config = dict(
    num_attention_heads=4,
    hidden_act='tanh_gelu',
    norm='layernorm',
    norm_place='pre',
    bias='all',
    init_std_qkv=0.0213,
    init_std_up=0.0213,
    warmup_steps=339,
    max_seq_len=128,
    dataset='wikipedia_en',
)
MLP neurons of a small language model. Each row is named by its layer, matrix (up: input weights) and neuron, and shows model dimensions 96-223. Each number is 500 + 50 x the weight over its row's rms, rounded and kept within 0 to 999. Numbers have three digits each.
After each neuron's rows, "fires after" lists the tokens most often just before its 100 highest values on Wikipedia text that the model never trained on. A number after a token or word is its count.

L2.up167:420482476509491404510526496557491466542328469482529485469491358439527503547581503513485484496503491528510431573502464448536513492562511505566495518492541468435492581516487453463472514530606454458392437489508554499467500528464504465412531485538496559420487471536493555554471538493501515489598440460518547481492462589466518410472443534634488444519544509507572494495484538515539504435528
fires after: " v" 25, " re" 9, " (" 8, "or" 6, " V" 6

L6.up647:494526499418541475449520440575449584561464489541476374501467459482518530528512511517556495546492486502410492499502509542510534532506549468446532428503571572546508562465516565509523478411408565544488621524501512553530526610587553581572387422499491484454543515489492530481503444504509500538476550474505470403513405491606567462518360500545472423543442515543471465545475528540482456510542
fires after: " the" 23, " L" 10, "C" 5, "th" 5, " 197" 4, " l" 4

L2.up478:519476498483500535509568457453527607515386471445520466539394534557485486502399533573532438530546474523492474545410473538540511532542550474534492537569529521455444577464428507575361537394605573491421496482479456464488392476478476504442555409470601475500501540508548494501496579541538595508507496502446467501486500572444562526559443517537564490429522535552557557538526518506450608555442
fires after: " m" 19, " b" 8, " an" 8, "i" 7, " M" 6, "e" 5

L4.up796:429468601457486491515501456476495529555502476527483685461569461500442499498567475485506452578432556573530470485509457452518406532539487580538500506548496477500528394422404524450433514502508438432365547531568506482528495579502478492480479502471466527474559483520503540548432640448522473521451559568533468431504504503549496492487480439498521505605553531489439576535483477493481525537477
fires after: "c" 12, "in" 9, "y" 9, "l" 8, "4" 7, "pl" 6

L2.up312:524543469551460514500531487509426503485538530429511539489425531517450482482503526464555484551514383514507534502491421528541499561425468469548588489556532599431469453476502468578559516432573378404495546379487479529528476555525479568537461509496482553564525432475589496501547517498676504426479549461438533520579456486456577515532564558544462531468458493552450551533551415503504554513550
fires after: " m" 20, " s" 14, " h" 8, " M" 8, " w" 6, " c" 5

L2.up552:498546580429522616446578519522399512457523457478470582508431466436506555458482601392500472540467468492483461495382500533517478574567558540526591511582543437537503496462502598420487594509513463536531524480493612538532534595501454482537492537571566457492495511517441517527512517510526500490433571461490511498473517560512528541470466516490605486556489513489489481446482445526526523441439
fires after: " J" 19, " S" 16, " H" 10, " Char" 9, " And" 7, " Ch" 5

L7.up626:435431535557456502478498459394423534528487531445551560503379511492611510445443509552480426477558421517552498533442525541513524482503462492495442547487564476433562469597410484528413456440512516489452600532515539491494438594523474544523512507460400501452486476463479485495535571584499518513516505522422505448508501492572516448549445490616524462520414516439507467558560472559450534507518
fires after: " the" 35, " " 8, " T" 7, "im" 6, " K" 4, "," 4

L2.up931:504505528561491472491537439507493595605551488442521626461432450424470492451513551567496534485499469484499477567485398483512452476503469476501494446543569480536529523480340465448512504470543463472518514507542504477483590534520456523501555555442483479478505507459513513537364515464518500511504498549479526375435522535512626483573452469519542517533515484454457501591549454412407557513410
fires after: " c" 19, "or" 9, "ite" 7, " R" 6, " sc" 5, " C" 5

L4.up406:450511534537532463478600512511556475571452555531485512426496500521510500529426432500490561456588352494492493548493431498440543539506551476562365552481523499494489478571476603479455552476543519544513423319488591444550443496512524578439540404488500555437477399481512531557418542519601579476487536467515510458537456495558507540541525515619527467534558503592500534488476468570503562513478
fires after: " the" 52, " of" 11, " The" 6, " S" 4, " Min" 4, "The" 4

L2.up942:447461482446515600543557483531447602561465432482550427520473426432547459419486556441472523610468585557507530499540494433425598549485500420490506395522527508461536528467551521556497571421538501529502437534640547436532462500478512554495477452548588544561501504511522536554541523443478518467568534480592467430494428498593573484507453553543530434556530498572478473527491462467442475541466
fires after: " l" 14, " L" 14, " E" 10, "un" 6, "L" 5, " Pr" 5

L2.up403:469417462440513561407573462547508474599472467513499545472407432464552479416498510520552511485510467533470477619441480466533533534521491464509549520440494562490519483513537525504426537465528475444471524500544483559518393465452550537409473375484463503514578526527526585535519551516506495524503528472536466505557546474445535475621497536605618558483480493519457553534514488505511509467498
fires after: "\n" 28, " J" 20, " M" 10, " Year" 6, "C" 5, " m" 4

L4.up326:481554471458459520472533510483485456575529466458533560470491370486440433479449549591506487450484430520452517484523499455525525525501575590512472415544644451403540397533471436541462565464490528509431535530511433471521485516476517550449380500460474535506536479503507501590529444506581593625496476541460519564466460515519501507554471577510430424484438494511487476590515415498440603553558
fires after: " o" 15, "h" 10, " pro" 10, " f" 8, " sup" 8, " al" 7

L4.up81:430459458518471462509540460497469533512377514532513612471505464396461540525474490493529522501522477491528472479527489471490498497524562483548514497505541500430534568467525523461549550496564440447493539459471522459550485501390425473523424498499489512530505575489462528502490500538495461527531488582471492553378407540498581432500470520639460508552626563611506498583494559581451523466475
fires after: " V" 26, " v" 9, " on" 8, " N" 5, "–" 4, "On" 4

L7.up752:434476559538546448509605444503487512546416542523448545489514455435482481493450493531511545491533494591472355466501453468485618482527458518476491540470497535539528403557499555532478561445548378493521513485478453432491494569437526513469515469487546523481499632421515472480398526498493459433522510588575469472412491517524502482507477453630473534557593448491405496514458446457519489533425
fires after: " B" 19, "," 16, " the" 9, "″" 5, " b" 4

L2.up558:429499532495490472449456485479483455531499492522506493486431434545501449549582476559478518533506373554454468629424464491556443445473509440527428551498511517451479527549449479487551466437561486403486474469538447519506495537405426468515422523606503549547515501516500435486470465548464445474427481445454564477519427495468558459558408488610484483515591540481415585550494520519536565493513
fires after: "-" 19, " (" 12, "'" 9, " \"" 8, " v" 8, " g" 7

L4.up52:422533502511494476401454425565488444482414501514458421467446363515582447543457583479481502449536428513464476569458550470544427504528560462513471560485554532500511507478466453551453469496561469464515453465588477474499539553518493530426495382449526572381414544552481470601578507456533521512480495493463530519511514591463511498420441507609525446508404474479552562443435602532571565412521
fires after: " " 13, " (" 9, " w" 9, " t" 8, "ess" 6, " \"" 5

L2.up824:497533476420534414464560536461554464626531499462516546454478453627461497570463589529530530459501514562466452568456497465544511526543650468482429574552571532547508439487434550518424520496563442444503490457467537438475418523638452498439560526499454452494546379544623499487486514493558492540425598532478491471489532546566544560552422467478533492453468403498485566495577543501462490427515
fires after: " was" 20, " s" 13, " des" 7, " is" 4, " were" 4, "S" 4

L2.up530:440537555483522470456474501460465542554558563383505543472495502539452549533517598448464500470532512489498497575507413439458487497546477476528366472548564408504626324553424461487482522556453459467447492456466480463581565570618462578493492489504507495462514486419567545509406498522539549473565479528494456575399470528559427466473474474499574426546491473470535475544554539508491565455577
fires after: " D" 27, " H" 11, " f" 9, " h" 4, " d" 4, " K" 4

L2.up767:462462478524553464408565406422552540546482496489507554508474483443535406511541537514538543499581477465520424532486424460495357508549479448439491470531548625493453458472474510613439530467635481466483483472426446540430430506576443541454557435514506513467470492482539554527395494456530536517422499516485557465521412462506524518545477472558535467542455461572560496594524346469512524581445
fires after: " c" 36, "A" 7, " B" 7, "ite" 7, " a" 7, " b" 6

L2.up800:417563530566417425486521513425473538499563509454609574418460486561442440403500583509593501474559434459411488550483485523529445542495520491493549550544559483501522522483490416471441407434636353419523485435473511431471491530477486523478501544502499543497436488480450587504430556502561568531452486495519544519551479477461580536518468503571475524429500491517604435453597456482451604538528
fires after: " serv" 18, " w" 13, " work" 12, " m" 11, " cons" 9, " W" 4

L7.up390:494545517429449345432510445458545494492491474547478439564509429568516520534521521410520510531565529450561403604501382516451495607502415545467532483526503524438497436448443513475435561496509442379458539469553529431549544534573505511575479510458547396503506528521529526520405482448467501507514537438376481479515535495478446409526477599503551460436448470457491530467543574524442579561510
fires after: " h" 16, " t" 11, " sh" 9, " ch" 7, " H" 7, " St" 6

L2.up366:502489526514504531490527491418529485561511552450507486468485514553486545471530491506485464502514416570528472590473506437510540557414531415564447538468547471456443527534426497526507433423573498442554462347589525463507451492479461556426595521439410507544513492510515511515542499414558564526567500458494458583559495430561505628458459461542533488470533443499527644550550539520551564460429
fires after: " the" 27, " a" 26, " of" 4

L2.up278:368489508491535470522505453482455597489482510418481595558499505562461459514540545510495479471507533532454441547483446494432522511560479591569479504542512457505571402609432501525418538491483452538388437559476494496520437559484403501447447444466572519464524566407505528566544612547536515466512587568515486433456489547523559462504411501569593444541494524479581492494567549499486525518521
fires after: " int" 16, " st" 12, "in" 8, "c" 8, "id" 7, "im" 6

L2.up882:469597576497543525412535436505447581518463521440496496416513482511499440400569436502606635554496509547470498596478450435549488535336501522535469481558472450415611481596407565535552544545457509438443576503507428446598528594499402513463463462451533477539477529476531439575526542557486452456568497585451538438502555492476515432524507516526543529542541473487443427527502497473443486566533
fires after: " D" 22, " p" 14, " Ab" 7, " B" 7, " d" 6, " P" 6

L6.up292:590570422496498494463503440510390642528446503450475625406457408537566528428516480481550554555550560497541486525511482490575433526400493469490511471545553538446485533584412478487525562511515486483545543482512528472612392559446483501528432460529551478434479486425507446475453461554580494527514463489523509522499522520529543505514509539496459488546508512589448404467521487484461488493483
fires after: " C" 16, " B" 11, " D" 10, " (C" 7, " F" 4, " P" 4

L2.up432:467510553487483556478523460517432515466498517456476554456504485401578604378474567418526517565607477511477461481502459528489509478500422488519524495490474402507464505522501581435472490527501566526524518500565511530518509480531535536527532449558535441410456454546485582681509449499559544547525526482554462501538401569621541505458462460490614442506562453499553494461510473579435486477566
fires after: " S" 25, " H" 18, " C" 16, " B" 12

L2.up371:528458434499512473443525503366571551534495542460498497496468498501499532400436424493481476507490519566519368503494533509607433499496471424464447471518553528503490493532425548532555554437557556396434445478545515531494450521395435495425541504550457444528538526446577577442523476526495538515514448575488524495463468464474598565547474477486495533488516439519505438572496510467457492503418
fires after: " P" 32, " p" 12, "ite" 7, " B" 7, "op" 5

L6.up877:533614534469529574552608450451521550515522547452515469454461379473470463435449506501553622441528460527478442522392466546481435505462641499491396421579491582511443482477531516513522463488573479542551600513509543464547390534496505602507487444506504433495507429491634476521439487445589476556476517526469553431492558507584576502563459491521556480622498528542534559477525457522502488404545
fires after: " des" 17, " was" 11, " s" 7, "S" 5, "es" 5, "==" 5

L2.up643:495440478487481480574473488487539426552489442403493510499475358448532556450501504516605484525477565489484375549440446502480501487440506416546486462486539513418497493428472502498501491539631473493417528440488551453523493537581488476431542508468641417417443547559476547421434480501486535550591536455540535399546468471541508551405511513476505563557480482536513590523541519511521451424438
fires after: " v" 26, " V" 9, " K" 8, " rem" 6, "en" 5, " k" 5

L2.up713:443571507529512434434530551492370484474497553457489571458486535530494529497497547512579482484569458562528441584475449539503518525430511466479355495477563546438446407527557542491501468487563436434496459430466469459631495554486493503569447548526471450594499490469567523475468461544514568436486544535509490449481564537489622510502478409606528549467538454409462476501530466493442480475494
fires after: " B" 31, " b" 27, " G" 10, " a" 8

L4.up966:482505492536479486533450469414516530544458587458552540491401455459409545486511514542439426464518461436483490525449448418506500496578435398546470524515560442517542562498479408464465483458530463553377547482537467534471505561509465483500436511524455441457451417400461554477380587518503438528533502476444557445449496568506492431486470501482475449551531550585537563436562613496512568567488
fires after: " C" 19, " T" 9, " t" 7, " P" 6, " l" 6, " " 6

L2.up892:460464524495512461452536513513382483560518509487525577548431388515559504445509515538479526491498499562439435493512480456452570576502477556524555510472607493462566475519435507467365555452542408496527528452433513518555484520538539426438465510563531531440551520523593456558489479399554496548541451504479507414489357622477528518509519509636530463591496423391473509508495529499430479519400
fires after: " b" 28, " B" 13, " R" 12, " r" 11, "l" 4, " " 4

L7.up650:525625453497415486526493463403500549493537535437429573475460509554548513466512439432490551613563497473482378527443564462506457482463496509499431556494555524448514529493474461540535493464545463434438447460489539441552475491437392573525492502442492362516430610431498507473496473477545473572543484543427498504458482512577526527535463530581440470467501455512486550506557520467407478565489
fires after: " p" 23, " P" 18, "p" 6, " sp" 6, " St" 4, "old" 4

L4.up875:508556575515549440472481540482438474548486527557541540487525406462533459501391561464517484494562458430481468456508451427398438521507575454448480510499545517451478523424476593573450558492527489574462467440493534430541505548458495556529469477607495549562529499481585470451469547408553472477468532497504496495487451661489476504524455500559575398535542469637556534491549453540582493583529
fires after: " S" 12, " N" 11, " s" 11, " the" 9, " one" 8

L2.up99:479515433540518477444532484515437478527465516576541557469506382483533421480510618529599511444517381512486479515452515516507525535550563569449454514463643474479476496565477483462429472449542489491457478456608508466548481460505499576472496486527483471528524501505500544524595508490520650484597493524544458540458423601477515543559506431509524444509557526517525446487494621525496523531512
fires after: "-" 17, " S" 14, " \"" 13, " (" 12, "\n" 9, " Ex" 5

L2.up950:513445542465574443346538414523497501555487503542527566539430412476516462521417506526577573459496458559523517585447438569502424506504555461504457571522481534480464514498446573524496484498479479411427556442447475559485525552492425481520542366446591525507524498445553453537465432407505533488419573522470490439488421562461510475547463498611519511436441409547496540494524520499501545555455
fires after: " D" 11, " the" 10, " L" 9, " M" 8, " J" 7, " B" 6

L2.up489:513553488514477512521484481487520449550396522458580521456527511499553489481439541521553559524573442542449497458565464470514503449477413515528490560493568487438531535512451438529479487547523553474469582501610473526533525594381507531593423530451503377515452451491510544444524514471510481428558587481467438458484431483507586483449440506524510501435521543450540569471507604533501573472572
fires after: " p" 41, " P" 24, "o" 7, " De" 4

L2.up153:500473500450597529489566510528645443572410559424511444468493489458390556576500573556449530558529466518441458540411478458559466448501567504542415423558525567461538500442434440525541601442520428526458479496470550532519510551524427474359457501571506602543539545538500471584476525522574541499462537515452510459494483512567484525525481548476450482507501441498650621493527437554548420590564
fires after: " 201" 16, " 202" 15, " 198" 9, " 199" 9, " 196" 5, " 197" 5